Part of a small language model's weights: MLP 768 SwiGLU, rotary positions.
MLP neurons of a small language model. Each row is named by its layer, matrix (down: output weights) and neuron, and shows model dimensions 256-351. Each number is 200 + 20 x the weight over its row's rms, rounded and kept within 0 to 999. A neuron's up and down rows have the sign that makes its largest values positive.
A block is one neuron, or neurons of one layer that tend to fire together. After each block is what it responds to, as a language model described it from the Wikipedia text at the highest values.

L5.down5,183,194,219,162,190,189,205,217,244,201,211,168,203,177,189,200,197,189,228,186,208,197,212,207,209,216,215,217,233,193,190,224,197,201,194,201,208,198,196,201,220,179,199,197,230,174,165,199,178,193,181,173,187,213,162,245,191,219,188,203,203,243,176,206,216,195,205,192,156,173,211,213,219,176,200,222,225,205,190,198,178,195,201,192,200,201,201,192,185,219,201,205,178,229,177,217
L5.down105,185,158,192,231,180,205,200,202,181,195,195,176,202,160,183,181,209,209,190,219,192,191,175,210,208,197,231,211,238,213,194,220,190,196,225,229,186,175,223,222,193,194,185,161,186,181,196,219,200,187,209,197,228,202,216,187,205,221,188,231,176,214,206,220,189,208,216,192,200,200,223,218,218,204,214,181,168,195,195,197,205,218,192,157,194,198,189,209,205,199,196,198,196,192,227,201
L5.down182,200,184,199,206,219,200,174,229,172,187,188,214,167,181,204,212,215,226,237,183,196,195,143,213,220,203,220,201,206,187,178,210,183,196,193,186,215,207,187,215,207,167,180,218,209,176,220,203,175,196,211,184,192,215,219,187,216,209,196,181,225,229,211,173,183,184,197,208,185,187,181,173,193,199,199,180,225,217,159,211,178,175,172,232,202,219,202,198,179,185,203,244,187,219,167,191
L5.down189,201,174,188,184,185,205,195,212,228,205,219,213,200,173,174,172,217,204,177,220,201,193,208,203,204,205,203,239,186,205,246,213,204,186,167,202,189,248,211,202,233,186,204,175,216,188,174,200,172,201,171,183,179,174,224,226,198,215,173,192,202,206,202,203,207,194,188,211,200,192,200,222,174,200,205,213,194,211,188,203,172,206,206,192,200,189,191,180,214,198,200,210,165,184,179,172
L5.down216,190,218,167,227,149,189,189,176,209,201,146,221,205,183,221,227,158,190,199,212,168,197,198,226,217,192,215,212,152,180,212,227,198,182,198,201,219,201,172,205,178,206,184,223,164,159,186,167,170,228,196,198,164,184,195,209,211,185,185,196,191,203,209,186,209,191,201,198,230,205,205,185,214,183,200,168,184,206,192,192,190,181,186,177,185,233,194,224,214,203,181,212,166,215,197,178
L5.down237,196,197,210,226,186,188,194,210,229,174,214,216,185,170,190,195,205,177,221,201,203,217,222,220,203,168,195,239,193,183,209,167,220,211,202,198,188,198,227,160,205,209,245,222,204,185,158,169,197,231,203,180,212,202,179,213,186,191,184,236,191,179,192,194,230,155,200,205,216,174,223,210,204,210,200,218,187,217,217,219,240,224,171,176,225,184,212,198,205,192,251,203,196,157,205,206
L5.down354,178,211,229,155,214,185,210,186,220,221,193,174,223,165,161,190,207,207,209,181,169,228,178,221,206,186,208,235,183,182,205,228,201,175,193,232,206,186,246,189,206,192,223,206,193,208,181,219,180,180,188,244,226,242,223,175,202,215,162,199,211,194,176,198,186,224,202,228,212,186,237,199,207,190,199,179,234,209,212,168,164,176,207,188,209,193,210,217,162,191,242,216,209,237,204,178
L5.down384,194,227,189,186,202,179,155,206,193,169,201,199,206,221,188,243,210,209,181,208,188,204,188,177,199,217,210,192,220,209,225,160,227,206,210,216,181,184,204,214,214,190,175,179,188,220,186,210,203,162,200,215,196,206,216,198,205,183,192,186,201,207,177,205,149,219,202,178,206,210,207,189,174,226,220,178,215,214,206,181,177,192,201,221,208,204,186,196,203,253,210,229,214,213,200,158
L5.down479,211,185,217,201,206,196,233,183,220,231,196,189,190,201,153,209,183,214,214,230,213,187,189,211,209,188,213,229,200,188,208,206,207,196,203,235,176,206,203,204,206,183,222,186,212,189,252,193,204,231,194,215,191,177,194,177,183,209,170,207,187,194,198,206,221,198,214,211,205,203,232,192,207,226,184,197,218,178,199,195,220,219,183,236,174,201,212,188,191,239,187,228,209,224,218,158
L5.down625,218,164,194,224,171,189,213,201,215,178,193,192,166,186,189,184,205,202,181,169,196,160,183,181,209,199,207,202,212,190,228,187,200,172,158,194,201,220,199,203,203,204,168,228,200,227,209,205,195,202,203,182,201,227,184,237,196,225,177,175,215,210,164,233,192,225,207,206,175,229,227,204,208,231,203,165,211,212,188,159,183,210,184,213,172,207,217,193,212,177,235,174,232,205,193,202
L5.down657,223,172,196,210,187,212,202,180,224,205,186,187,194,181,198,195,213,200,222,221,196,178,174,174,214,177,234,198,207,190,197,218,201,214,194,219,188,187,186,185,163,165,212,196,218,172,220,199,184,224,206,211,242,217,219,234,223,186,195,207,171,174,174,194,222,190,248,190,170,184,204,199,193,188,169,187,189,196,201,200,206,204,202,203,166,236,191,198,169,201,208,226,170,213,209,167
L5.down685,232,222,177,193,197,204,194,185,220,191,220,175,212,194,174,215,174,205,193,211,179,219,192,180,203,184,178,205,193,241,220,203,218,193,173,225,216,209,217,198,202,187,164,174,206,214,207,171,188,204,194,216,222,201,210,190,236,200,177,181,230,194,232,204,219,198,227,192,197,197,196,231,211,187,196,185,194,218,186,180,181,186,170,194,224,207,225,202,189,189,172,194,202,210,216,161
L5.down703,208,222,189,196,217,197,223,211,209,199,196,178,174,206,193,240,225,170,184,150,203,209,228,213,175,204,206,207,212,198,211,188,195,189,214,204,231,189,218,207,191,197,202,179,207,184,197,213,192,223,207,190,207,186,190,225,222,210,185,215,162,183,244,178,178,191,188,226,182,229,195,200,188,199,225,206,220,189,192,206,213,204,199,208,235,197,217,232,195,160,203,190,251,202,214,168
L5.down738,205,192,187,191,207,227,210,197,246,160,226,203,206,200,192,198,195,195,205,184,202,194,225,190,164,196,190,200,182,220,225,228,185,221,219,218,177,190,203,178,187,201,174,194,189,189,236,223,192,200,174,200,220,180,204,240,175,190,147,238,221,238,200,197,203,206,226,178,221,194,205,181,185,215,170,173,230,214,217,202,213,217,164,216,183,218,228,206,204,198,171,200,226,172,179,173
L5.down743,198,206,187,177,209,207,200,177,207,189,205,170,176,207,198,225,196,207,210,196,201,208,190,153,168,176,224,173,198,221,216,248,203,204,239,206,153,199,227,201,192,210,206,205,178,203,244,182,197,182,185,182,182,197,209,232,177,233,194,230,197,157,188,219,209,177,217,189,200,206,210,191,187,168,178,212,182,218,162,182,213,233,165,205,188,206,221,197,194,199,190,176,218,227,189,207
L5.down757,178,179,181,187,200,192,166,183,175,206,184,164,192,194,169,220,217,203,217,205,218,210,201,177,214,163,222,177,206,198,194,199,216,215,191,166,176,185,181,186,185,183,210,187,220,222,193,175,204,166,216,181,214,208,219,201,187,178,161,197,199,193,213,197,195,224,212,205,221,197,207,235,197,211,174,172,214,206,128,216,180,169,240,189,202,207,202,219,231,190,214,248,183,211,204,207
Time and place phrase ends. Final tokens completing a time or place noun phrase, often before a comma or period: last digit of years (1748, 2009), time words (century, decade, year, weeks), US state names (Georgia, Louisiana).

L5.down13,168,219,218,206,189,206,208,182,232,189,142,224,215,219,209,168,197,192,222,215,195,224,204,226,224,167,152,160,215,202,200,182,201,204,208,203,179,222,185,210,207,209,178,175,218,221,162,236,219,180,228,175,136,174,230,225,196,213,204,216,234,190,169,187,194,197,179,182,206,173,186,188,208,210,172,203,197,165,176,175,180,220,228,196,194,200,182,195,207,204,190,197,201,237,212,207
L5.down72,221,202,178,202,214,177,241,179,189,209,195,169,222,210,210,197,158,175,212,226,193,193,211,217,217,202,215,243,209,177,181,191,197,212,232,163,211,210,194,191,197,199,176,209,219,208,170,222,199,220,210,202,184,192,217,253,233,196,205,210,223,198,188,202,219,170,214,214,209,218,238,198,195,242,210,203,172,196,214,195,203,207,197,213,202,200,188,208,225,197,189,206,235,211,235,217
L5.down147,228,194,160,210,205,212,174,215,176,201,181,176,197,234,198,220,216,162,223,192,145,204,183,198,203,207,227,191,184,190,188,175,213,201,165,212,171,182,193,206,191,188,183,184,217,183,190,216,178,198,208,194,194,184,172,203,180,239,183,213,175,180,178,192,211,235,195,194,185,188,224,238,201,170,206,190,179,169,208,184,187,206,186,192,220,191,220,201,172,213,171,201,199,181,218,249
L5.down255,221,195,175,150,194,188,202,200,180,180,196,232,196,199,215,182,214,180,181,195,198,181,189,220,195,180,185,191,195,212,202,194,176,210,182,226,186,153,195,170,217,174,161,191,176,201,216,203,178,202,211,173,169,223,206,207,171,167,209,226,192,207,193,238,199,221,206,213,230,223,201,219,192,201,194,209,166,213,185,192,200,213,209,182,208,226,205,212,216,176,244,210,236,228,225,232
L5.down449,167,201,212,210,207,201,189,191,187,221,197,207,158,211,216,197,128,216,203,222,147,218,192,205,187,193,212,199,181,173,198,176,198,173,224,237,169,200,202,229,192,202,181,200,180,224,184,178,203,204,185,204,232,219,242,199,202,197,195,208,222,189,165,204,243,223,164,182,177,173,224,218,205,197,201,198,236,228,199,189,225,208,217,207,200,217,230,190,162,198,190,184,178,225,181,191
L5.down469,185,187,224,193,207,191,222,174,212,224,207,172,205,205,190,181,199,181,195,214,196,183,199,179,206,227,190,194,205,188,208,214,185,232,193,184,210,178,207,191,174,192,199,201,224,228,231,197,209,209,206,230,183,201,236,222,161,198,223,204,193,236,230,189,206,217,217,202,209,199,222,188,191,177,195,224,175,196,211,197,207,254,201,153,188,202,205,204,225,240,151,204,263,219,194,192
L5.down491,208,172,248,177,199,229,175,203,189,219,212,153,215,199,234,187,169,175,190,216,191,214,193,203,206,228,175,248,193,180,205,204,211,188,188,210,229,200,236,194,195,212,185,210,227,232,193,200,169,213,199,215,169,185,179,164,185,207,180,179,201,252,222,231,215,183,200,235,227,200,182,221,200,181,192,227,219,200,200,176,185,209,176,163,221,209,224,211,177,202,209,216,181,215,192,226
L5.down500,214,217,195,203,220,183,209,210,212,179,173,187,232,194,203,208,183,166,182,194,230,182,205,186,237,206,191,197,198,194,242,271,187,189,216,210,187,224,226,190,196,243,213,214,177,206,189,185,207,196,165,202,175,189,184,207,237,194,226,184,194,210,187,201,224,182,202,206,202,202,212,211,246,198,199,226,190,188,212,163,215,213,191,220,209,214,173,214,176,172,189,197,193,204,230,244
L5.down502,207,204,246,179,186,201,231,210,209,179,212,166,220,218,210,217,221,205,207,196,175,234,226,199,181,170,190,177,226,217,205,172,231,196,215,213,224,203,186,238,209,197,203,191,194,218,209,261,219,217,198,213,191,168,173,188,212,212,207,170,159,194,222,187,154,200,185,176,202,172,229,177,204,217,227,188,219,156,183,209,194,228,202,208,201,200,217,228,181,170,202,185,203,174,214,153
L5.down504,204,200,202,208,203,238,201,173,193,214,198,171,192,176,205,195,208,226,194,203,200,208,172,163,171,161,193,192,211,201,228,206,200,188,189,209,251,193,225,201,224,162,222,209,196,209,212,221,203,193,184,187,200,182,221,205,230,205,211,168,191,186,194,169,184,180,204,177,212,179,180,192,234,196,201,209,196,198,221,192,181,211,199,214,193,205,159,215,190,192,208,188,208,207,182,140
L5.down509,187,204,188,180,183,222,197,226,181,206,164,193,172,202,194,211,195,193,173,200,183,181,198,195,197,199,245,170,229,217,190,170,162,192,196,175,194,213,221,184,202,199,226,201,212,208,200,222,211,221,189,196,188,213,228,214,220,213,179,185,215,194,209,231,186,213,197,179,246,204,213,182,169,188,199,250,164,149,201,220,187,186,228,217,174,211,224,173,204,216,158,204,183,213,191,216
L5.down582,205,235,225,236,217,217,174,212,198,233,232,166,223,204,210,189,177,174,234,227,197,219,179,183,208,199,185,191,205,213,217,190,194,193,219,193,222,197,209,162,181,205,199,182,233,193,198,209,187,166,226,176,202,185,195,175,179,202,181,199,203,202,199,214,176,187,181,210,165,200,214,209,213,224,188,208,214,190,193,165,217,210,178,226,205,207,221,208,211,200,185,169,144,164,218,188
L5.down643,231,209,206,201,205,194,206,189,194,185,186,185,177,223,162,213,160,203,185,186,182,229,198,236,227,209,231,170,187,202,149,209,206,168,203,185,211,170,195,176,184,182,214,157,186,188,225,185,211,217,197,195,215,199,198,208,230,179,176,197,222,207,220,199,212,204,162,204,212,190,199,201,207,215,212,190,202,170,141,197,214,187,225,218,208,183,188,217,226,201,227,179,208,240,190,200
L5.down652,190,254,165,207,217,174,218,238,237,205,221,154,214,205,200,211,185,196,179,214,186,222,230,191,180,199,208,213,188,194,227,174,195,203,213,202,187,199,162,204,196,189,208,185,170,183,231,199,181,209,219,171,176,197,189,191,233,235,195,214,171,182,232,200,213,159,185,197,192,206,225,177,176,200,224,182,174,251,187,227,205,233,207,180,208,193,188,216,208,167,194,185,203,201,192,188
L5.down654,201,207,216,179,208,190,191,185,217,177,224,212,195,211,181,198,220,180,242,204,208,209,187,199,193,213,234,207,204,201,183,161,239,168,196,195,145,198,199,212,196,191,212,150,179,238,235,228,176,196,218,187,213,218,134,199,202,181,156,174,191,196,203,217,195,181,165,219,224,223,193,230,220,240,193,218,192,222,210,193,238,236,161,195,217,193,202,199,183,223,183,194,200,213,196,210
L5.down669,217,198,207,196,166,199,203,224,194,274,201,184,204,216,227,224,237,187,200,179,222,201,181,207,189,184,228,208,220,220,186,190,180,141,190,179,252,197,233,227,190,204,227,177,197,178,207,177,204,216,207,185,198,207,200,214,215,210,201,168,198,179,161,189,226,191,200,223,245,162,217,199,210,191,176,174,201,194,162,182,225,191,181,240,207,186,194,212,168,239,176,222,206,208,217,184
Article title closer. Closing " =" of a "= Title =" Wikipedia article heading (e.g. "= Vicki Chen ="); more weakly, inner word pieces like ch, ell, ill, and table cells.

L6.down694,181,175,177,172,193,216,225,184,182,210,176,216,233,182,183,159,204,219,185,193,207,206,212,191,206,191,194,193,212,196,194,235,189,240,208,241,195,172,196,171,203,221,231,221,226,198,214,181,184,185,204,213,200,177,203,203,208,182,189,227,215,192,186,239,210,236,197,209,205,188,195,196,218,188,198,189,200,167,212,182,194,207,216,177,176,211,232,200,195,165,186,172,231,205,202,175
Time-period phrase endings. Final token of a time expression that opens or sets a sentence's timeframe, such as the last digit of 1969, the s in 1980s, and War II, season, or career.

L5.down1,196,206,204,160,206,220,200,216,197,209,197,212,186,207,203,234,183,212,180,235,206,198,223,235,190,206,209,180,183,208,212,234,179,197,175,180,207,166,206,167,229,261,175,188,203,181,192,205,223,209,194,188,235,217,191,226,194,197,205,171,186,198,222,205,187,176,214,176,216,172,192,234,221,186,204,224,191,227,183,177,209,170,204,178,146,185,236,202,227,223,240,240,193,208,209,190
L5.down12,235,257,178,194,183,220,207,205,209,185,211,212,205,223,189,212,182,199,179,242,192,188,190,214,205,153,174,186,215,225,189,219,187,229,206,164,175,196,220,165,216,224,203,204,230,224,178,208,199,177,220,166,195,202,223,202,178,202,186,201,229,196,205,224,223,180,197,228,151,211,169,228,197,216,180,200,212,245,236,197,187,180,181,202,158,210,204,181,184,221,185,200,172,212,230,176
L5.down33,182,210,179,193,199,240,219,224,184,197,203,205,217,203,227,184,194,219,211,185,220,174,192,200,220,232,236,198,204,200,190,196,205,157,209,165,194,202,182,191,196,241,210,204,230,224,218,213,187,194,213,210,187,165,203,225,211,199,183,184,187,216,196,211,201,195,165,225,234,236,203,206,220,217,218,241,192,212,170,212,180,200,183,192,188,165,206,224,198,234,217,225,228,207,175,211
L5.down54,224,237,218,196,188,206,184,217,199,198,175,189,240,188,185,226,213,208,198,217,188,199,185,224,192,205,197,188,191,222,203,226,196,233,190,232,197,207,195,205,242,207,203,200,170,192,206,220,204,207,177,185,176,202,213,192,198,196,250,218,212,240,190,200,232,208,177,201,193,161,183,225,204,191,198,224,185,211,188,201,180,179,198,239,155,179,189,191,212,170,185,194,168,215,175,203
L5.down98,197,206,210,176,200,216,166,185,203,171,167,200,207,209,196,212,227,196,227,222,210,210,173,202,187,180,215,190,229,198,191,182,196,223,204,224,188,184,192,200,197,179,197,185,214,203,216,197,172,211,215,193,209,213,187,236,169,218,236,184,223,240,213,181,201,207,169,190,182,205,175,180,229,199,190,234,168,187,213,194,175,223,181,199,196,216,185,202,167,205,205,181,195,206,209,160
L5.down102,189,223,181,193,215,186,193,187,175,189,175,216,220,180,179,211,171,172,246,191,186,183,177,141,201,220,200,191,208,191,201,201,218,215,199,174,201,195,187,217,202,217,212,182,216,179,184,251,211,197,180,199,190,184,174,222,175,200,181,226,169,205,227,177,221,224,204,179,199,239,182,179,226,201,210,207,222,174,222,159,245,193,164,172,186,221,193,216,202,187,176,211,213,224,211,202
L5.down127,201,201,219,144,203,224,219,169,168,191,192,214,215,197,196,209,191,166,195,193,186,201,187,183,196,146,201,174,233,188,205,212,212,170,214,174,204,156,192,190,187,212,186,198,209,189,192,199,253,197,200,215,176,229,171,227,182,211,163,158,177,197,184,210,204,177,189,192,207,232,226,162,205,227,230,224,186,229,225,189,177,213,204,202,203,208,191,203,181,176,191,222,200,211,198,189
L5.down143,241,159,236,193,196,214,208,214,175,173,200,204,199,212,195,199,224,203,209,206,171,196,215,172,200,201,185,236,177,218,199,195,219,231,199,170,233,205,217,227,192,218,184,220,172,181,205,182,195,196,217,248,195,190,208,187,192,196,184,187,229,201,190,182,185,202,183,197,217,214,186,207,218,175,180,228,203,201,225,184,191,215,182,205,212,181,191,185,192,194,184,187,218,216,218,182
L5.down180,221,200,193,208,213,213,163,175,181,171,220,226,186,175,197,172,206,200,197,208,185,217,171,192,205,196,155,149,187,202,193,211,203,195,218,187,181,219,190,196,183,226,178,206,171,182,202,184,208,212,214,216,183,222,231,174,211,217,189,201,236,204,204,193,217,195,187,185,198,222,206,229,199,193,186,189,177,198,233,186,193,153,194,190,187,192,201,211,193,219,187,178,225,172,230,202
L5.down341,186,193,174,205,200,213,215,212,184,159,218,210,215,182,216,207,205,209,185,204,182,193,184,204,221,197,222,191,187,213,207,224,207,213,155,182,211,166,216,172,168,208,167,217,228,187,175,210,186,153,173,178,210,185,246,207,180,181,177,171,220,193,207,222,201,221,204,170,201,224,220,203,195,190,179,219,201,187,202,208,186,181,190,166,204,171,205,231,173,173,224,178,193,205,173,219
L5.down353,198,194,216,182,198,186,186,179,184,166,195,195,173,192,195,178,207,167,211,218,206,192,187,178,205,172,230,208,225,199,179,223,209,205,214,200,207,232,220,214,197,215,194,180,178,187,201,174,205,162,206,188,212,213,161,233,224,204,238,221,251,204,208,186,222,158,171,184,207,167,180,196,207,191,174,172,202,209,187,218,238,165,232,190,226,209,165,203,204,192,174,212,179,236,211,221
L5.down410,179,210,232,190,200,213,170,204,200,166,201,210,204,196,191,219,157,195,203,182,156,258,228,217,216,175,189,205,211,197,188,222,177,199,254,153,225,186,199,187,226,190,184,216,189,216,183,203,199,214,191,199,178,231,191,205,216,220,212,209,203,201,207,197,187,198,198,219,228,189,176,206,215,198,187,223,202,168,181,176,189,152,195,185,226,169,202,188,200,208,196,222,231,211,200,223
L5.down433,178,202,246,205,192,194,198,209,212,183,175,186,182,189,211,214,233,192,238,218,186,217,219,197,186,221,184,228,212,215,208,177,209,212,196,222,206,172,165,219,213,205,206,193,172,181,190,235,138,203,211,198,208,197,204,222,232,212,181,203,211,206,150,178,237,214,185,232,201,250,183,199,223,230,228,208,228,179,227,212,213,192,196,208,191,173,180,223,199,184,203,203,191,240,193,171
L5.down517,203,216,167,237,182,204,226,157,199,209,191,162,242,205,196,185,192,201,191,184,191,221,175,192,233,188,233,183,221,211,155,148,192,224,181,194,198,190,200,179,200,179,226,196,193,219,190,213,181,170,224,208,220,202,196,225,180,197,160,224,185,182,214,202,232,216,202,147,170,187,168,172,202,233,205,187,209,189,215,219,194,210,216,177,155,162,188,174,204,187,176,169,216,241,160,217
L5.down661,217,193,219,220,195,237,176,190,217,181,159,176,191,220,185,194,185,195,199,205,175,208,194,183,202,219,195,171,222,168,187,202,197,213,180,247,224,201,228,215,220,193,187,239,180,204,173,219,192,212,197,221,182,204,205,212,177,240,157,176,182,161,166,199,175,201,214,199,227,181,172,185,221,201,194,198,195,215,193,193,217,169,211,239,216,207,225,214,204,193,194,181,185,185,220,169
L5.down756,209,216,212,195,206,196,198,192,182,205,209,219,227,198,195,231,195,215,197,180,218,203,190,218,235,188,180,198,167,207,217,202,212,202,202,223,217,195,212,218,179,210,181,201,216,174,203,215,222,206,197,187,183,190,215,167,209,216,180,195,174,211,183,206,194,160,218,198,198,220,207,195,177,183,186,216,233,178,183,186,160,180,175,212,194,174,213,175,218,200,204,214,193,198,228,183
Mid-word vowel fragments. Single-vowel word pieces (mostly i, u, e) split out inside a word, as in reb-u-ilt, p-i-eces, C-i-ampi, M-i-G, often in foreign names.

L6.down510,169,197,179,216,211,188,223,200,183,224,215,189,183,199,187,210,229,210,197,225,210,224,187,216,207,205,191,196,243,200,198,183,187,180,201,168,185,181,202,180,203,191,207,175,175,202,210,166,184,188,206,207,208,213,186,187,228,222,202,198,225,195,184,221,243,198,206,212,223,234,201,199,192,197,198,190,210,219,176,229,201,213,201,192,211,226,208,217,233,185,190,190,216,227,178,181
Heading closers and name pieces. Closing = markers ending wiki headings and titles (==Career==, ===Albums===), plus "(" before a birth date and mid-word pieces of proper names.

L2.down20,216,206,182,199,159,197,205,183,158,227,201,208,187,203,204,215,215,188,230,176,188,237,170,178,193,211,192,198,203,188,208,239,178,202,173,215,238,178,238,217,187,165,198,209,181,203,229,209,222,222,210,198,198,187,183,215,206,196,209,186,198,219,188,210,187,215,176,215,180,222,216,172,214,229,213,237,188,187,201,188,233,210,172,231,181,205,186,202,186,224,223,213,198,214,208,218
L2.down225,213,187,210,192,199,192,208,219,212,217,202,191,173,209,209,209,194,218,211,269,224,195,175,183,222,200,201,173,204,195,242,184,224,181,208,214,244,223,212,233,193,195,204,209,180,193,207,187,203,204,204,198,188,206,201,193,197,213,196,179,198,172,195,198,182,180,204,166,221,250,213,187,216,215,231,208,193,226,214,215,187,192,214,201,222,212,207,196,206,195,180,182,190,203,203,202
L2.down354,197,170,177,181,191,238,214,224,201,222,192,144,235,210,181,240,235,211,213,204,198,220,206,151,197,198,198,208,200,178,205,179,189,188,196,207,205,193,219,186,207,189,161,216,169,235,227,157,203,217,188,182,209,187,166,220,165,179,208,211,186,176,218,253,181,193,197,201,197,188,210,202,172,172,196,207,221,183,232,200,219,201,181,188,168,216,184,180,196,176,211,211,196,214,209,214
L2.down369,219,206,198,218,202,195,171,226,220,195,205,216,220,203,196,212,222,172,221,213,234,209,200,235,224,182,202,169,183,188,191,188,242,204,183,221,198,216,203,209,198,164,169,204,235,194,215,207,205,202,173,191,200,201,184,207,179,198,223,180,181,175,226,195,216,193,187,225,198,193,192,219,164,209,208,204,201,212,208,196,206,202,197,216,220,197,202,200,184,221,174,208,212,215,188,193
Word-initial fragments; sports team nouns. Single-letter word-start pieces split from a word, like e in either/earthquake or o in our/ounces, plus side/club/team after a sports club or league name.

L6.down386,220,211,187,204,174,222,182,216,216,182,211,172,197,194,174,189,202,196,179,212,184,199,155,216,226,194,187,192,194,230,206,208,184,239,198,209,173,201,226,216,183,197,182,227,180,180,220,182,222,213,168,208,212,181,211,191,210,200,166,228,192,233,237,203,171,241,180,204,223,183,196,225,184,200,187,186,212,195,226,225,216,195,234,182,198,187,209,179,191,211,239,182,208,209,197,191
Mid-word vowel fragments. Short vowel-heavy word pieces (i, a, u, ura) inside names and foreign words split into pieces, e.g. Deept-i, K-a-unas, gop-ura, Fuyutsuk-i.

L2.down195,226,170,205,193,186,216,201,196,232,237,189,227,233,162,222,200,211,188,229,185,210,189,198,225,194,193,219,176,192,236,199,207,222,192,210,202,249,210,187,192,170,178,220,216,188,205,196,206,181,181,190,195,202,233,200,189,189,196,166,175,180,211,224,170,187,178,228,219,163,214,178,211,194,233,198,172,212,205,235,216,220,164,230,225,234,198,201,200,220,205,172,179,211,175,189,176
L2.down221,197,171,203,207,195,184,179,185,207,224,214,168,180,211,186,198,204,192,191,198,204,224,214,220,198,196,224,201,202,227,185,211,221,185,233,171,171,185,190,190,197,156,219,203,199,195,193,170,187,231,191,194,221,187,205,201,193,207,195,172,211,207,217,212,210,193,212,219,193,211,232,231,183,204,216,194,181,208,173,183,204,209,212,217,211,149,183,203,179,181,210,177,218,213,189,175
L2.down232,219,231,202,190,215,190,201,223,212,182,169,176,174,211,210,199,202,201,213,164,202,183,192,204,158,174,210,196,225,195,190,206,203,214,198,188,203,180,202,201,219,208,191,191,199,207,206,203,196,175,213,187,211,207,214,214,210,189,193,232,186,213,222,203,222,198,207,198,190,218,191,176,169,182,202,207,207,218,223,180,193,170,222,201,216,206,177,198,178,216,180,200,207,192,197,149
L2.down734,183,201,198,199,203,152,186,230,188,218,194,207,210,188,186,226,212,187,190,224,194,188,199,180,204,190,185,191,195,211,214,192,197,175,174,173,195,219,198,183,181,181,186,224,188,218,212,183,206,194,197,184,167,207,206,246,211,193,207,216,203,187,186,202,194,173,219,209,206,217,202,212,245,207,193,206,195,214,195,185,203,200,200,210,192,171,204,197,189,197,175,195,211,161,206,216
Heading closers, word starts. Closing equals-sign markers after Wikipedia section or article titles (==History==, = Lauren Parker =), also "=" in table key definitions (AB = At bats); separately, first pieces of split words like Mont(real), w(it)nesses, stat(istically).